From a checkpoint of a small transformer trained on Wikipedia.
Size: 6 heads of 64, vocabulary 50257.
Architecture: LayerNorm before each block, biases.
Training: a variant of Muon for these matrices, 1271M tokens.
MLP neurons of a small language model. Each row is named by its layer, matrix (up: input weights) and neuron, and shows model dimensions 288-383. Each number is 200 + 30 x the weight over its row's rms, rounded and kept within 0 to 999.
After each neuron's rows, "fires on" lists the tokens most often at its 100 highest values on Wikipedia text that the model never trained on. A number after a token or word is its count.

L5.up405,222,226,204,176,177,160,215,179,218,226,178,186,216,255,182,186,155,262,170,137,138,183,261,184,208,237,173,173,182,201,218,195,180,170,188,170,187,184,304,171,198,196,183,193,205,216,176,211,193,213,150,163,175,225,225,227,173,195,181,207,254,188,170,229,184,238,174,205,197,174,199,190,215,186,235,217,201,192,184,203,194,198,219,168,207,194,179,168,220,235,219,134,229,223,196,201
fires on: "==" 43, " of" 23, ":" 18, "===" 7, "-" 5

L6.up409,173,207,211,185,185,217,160,108,250,230,181,179,269,201,197,225,173,251,185,137,154,225,197,198,218,130,163,172,179,156,255,215,187,212,254,189,253,220,207,204,241,246,203,183,258,232,249,212,198,208,202,189,197,215,197,182,167,201,143,236,195,191,241,160,207,266,163,206,243,217,163,184,155,172,219,224,186,192,211,139,221,261,229,210,191,154,132,172,183,186,213,216,228,223,218,194
fires on: " of" 58, " one" 5

L5.up1311,211,182,218,245,161,168,186,200,179,208,179,211,189,195,224,186,176,192,169,174,273,185,149,198,218,188,219,249,191,191,175,185,245,185,232,266,188,214,190,227,187,224,279,177,226,209,205,235,197,171,209,201,203,215,180,160,228,189,171,227,204,247,208,248,169,191,263,158,195,215,173,221,157,208,192,203,163,193,179,184,264,180,187,163,171,232,203,292,277,244,154,195,199,224,219,196
fires on: "," 20, " and" 14, "-" 10, " as" 8, " also" 6, " are" 4

L6.up2018,192,169,203,220,169,175,234,190,177,122,144,263,173,210,191,187,219,198,202,215,169,175,258,164,210,201,190,229,213,200,156,212,269,245,143,189,208,166,175,240,211,172,198,226,230,218,185,178,227,186,181,147,188,185,141,205,207,200,224,185,241,185,171,261,219,157,173,208,207,224,150,215,138,250,205,195,222,166,187,211,174,236,245,168,226,167,207,205,212,179,181,216,210,135,215,234
fires on: "8" 24, "9" 16, "7" 15, "2" 10, "1" 8

L5.up1417,252,207,215,232,156,193,210,209,206,191,253,238,194,190,231,194,202,199,206,167,167,160,235,228,169,148,202,149,167,189,236,200,183,198,219,218,150,177,209,231,229,209,245,185,119,190,234,264,189,214,210,121,186,191,185,177,167,226,196,171,227,246,229,257,188,223,263,214,195,187,217,227,157,262,150,194,191,160,200,209,200,188,186,181,203,207,194,241,172,179,220,169,199,175,246,205
fires on: " as" 21, " (" 16, " called" 9, "," 4, ")." 4

L5.up1032,184,174,152,218,152,243,198,173,189,173,204,174,239,176,204,204,181,203,242,194,202,207,183,202,190,131,205,198,187,206,196,217,196,193,223,169,244,204,241,268,197,192,213,174,194,148,196,210,174,223,176,131,184,187,170,218,238,261,195,222,214,245,236,230,241,215,188,223,173,144,202,210,186,165,177,270,200,192,235,225,204,170,194,184,192,206,231,227,200,223,202,170,203,217,309,187
fires on: " |" 34, " as" 21, "3" 4, "," 4

L6.up1140,177,165,171,216,212,148,198,230,179,168,190,244,189,255,240,250,212,175,198,187,156,249,238,200,190,196,174,188,220,230,181,202,185,197,209,147,263,225,226,141,164,204,211,217,185,223,226,232,198,237,222,169,191,194,237,188,156,123,135,119,216,176,174,194,211,200,164,225,198,181,204,157,238,267,203,151,124,156,173,203,159,193,192,158,210,187,213,184,211,192,198,243,181,199,132,193
fires on: "9" 74, "8" 26

L5.up211,194,186,207,180,227,176,202,169,203,194,187,226,200,168,190,275,191,266,176,168,215,204,205,209,247,198,224,175,218,154,189,199,198,202,226,172,226,243,254,177,150,219,173,226,194,222,196,192,193,188,209,175,176,214,161,195,199,271,222,217,186,216,181,175,174,245,193,200,196,203,206,146,233,188,206,221,204,207,192,144,182,218,226,210,175,208,212,199,205,195,213,176,229,217,176,224
fires on: " in" 21, " from" 16, " of" 14

L6.up1221,221,186,198,154,195,198,176,204,184,169,193,184,237,165,215,196,202,154,189,210,192,204,206,224,198,175,201,140,206,191,189,199,208,211,220,182,123,175,161,195,211,216,242,202,176,162,218,170,253,200,160,166,231,211,147,149,226,186,246,203,190,238,222,180,197,177,226,239,182,193,185,202,209,225,207,188,231,197,176,252,166,185,213,174,203,202,231,262,216,168,202,144,160,163,196,169
fires on: " and" 31, " in" 6, " or" 5, " as" 4, " by" 4, "\n" 4

L6.up565,193,208,184,227,176,168,167,142,206,250,185,175,198,186,237,156,220,261,188,191,184,212,155,155,158,226,194,216,228,188,216,188,198,217,159,222,223,173,223,248,219,244,199,207,197,172,263,222,208,192,202,222,172,163,232,221,190,205,178,225,210,188,184,175,163,222,188,200,240,235,219,182,163,206,242,202,169,200,189,161,184,236,196,129,160,216,180,154,183,130,208,229,150,195,202,212
fires on: " " 36, "1" 15, " one" 6, "2" 5, " first" 5

L5.up227,223,192,170,186,147,174,164,149,172,198,187,196,197,176,221,175,179,184,173,198,225,164,192,262,221,127,218,183,224,162,175,216,223,198,196,242,179,202,203,185,187,231,215,199,222,162,262,234,239,175,209,172,192,218,170,184,211,201,233,194,225,290,229,227,212,194,207,175,211,220,166,209,201,190,223,208,198,151,184,213,226,189,201,214,178,202,179,214,198,264,189,205,167,192,250,186
fires on: "," 26, " as" 16, " called" 11, " (" 10, " or" 5, " known" 4

L6.up1285,166,213,262,176,142,223,209,171,185,174,195,234,206,217,161,189,195,206,157,185,171,183,175,196,215,169,248,173,212,191,192,228,251,177,183,254,171,164,237,156,192,202,203,198,239,174,243,201,233,198,159,188,223,212,226,172,243,213,211,214,150,193,260,216,170,213,150,177,219,176,161,136,156,188,217,160,198,101,204,205,200,180,206,190,243,196,179,152,222,248,180,209,230,207,223,225
fires on: " was" 23, " is" 22, " as" 14, " a" 7, " be" 6, "," 4

L5.up1604,194,203,216,181,205,215,197,224,210,212,174,179,202,169,175,217,184,175,175,221,175,167,210,241,208,182,195,198,193,229,210,167,201,208,230,170,231,213,196,156,138,207,163,216,149,186,205,196,213,189,225,189,193,224,190,166,236,145,146,226,216,187,159,185,227,217,194,241,262,173,206,198,169,184,204,248,156,157,187,173,205,199,173,130,193,155,189,201,192,185,182,221,166,208,155,201
fires on: "8" 40, "9" 30, "7" 10, "5" 5, "3" 4, "1" 4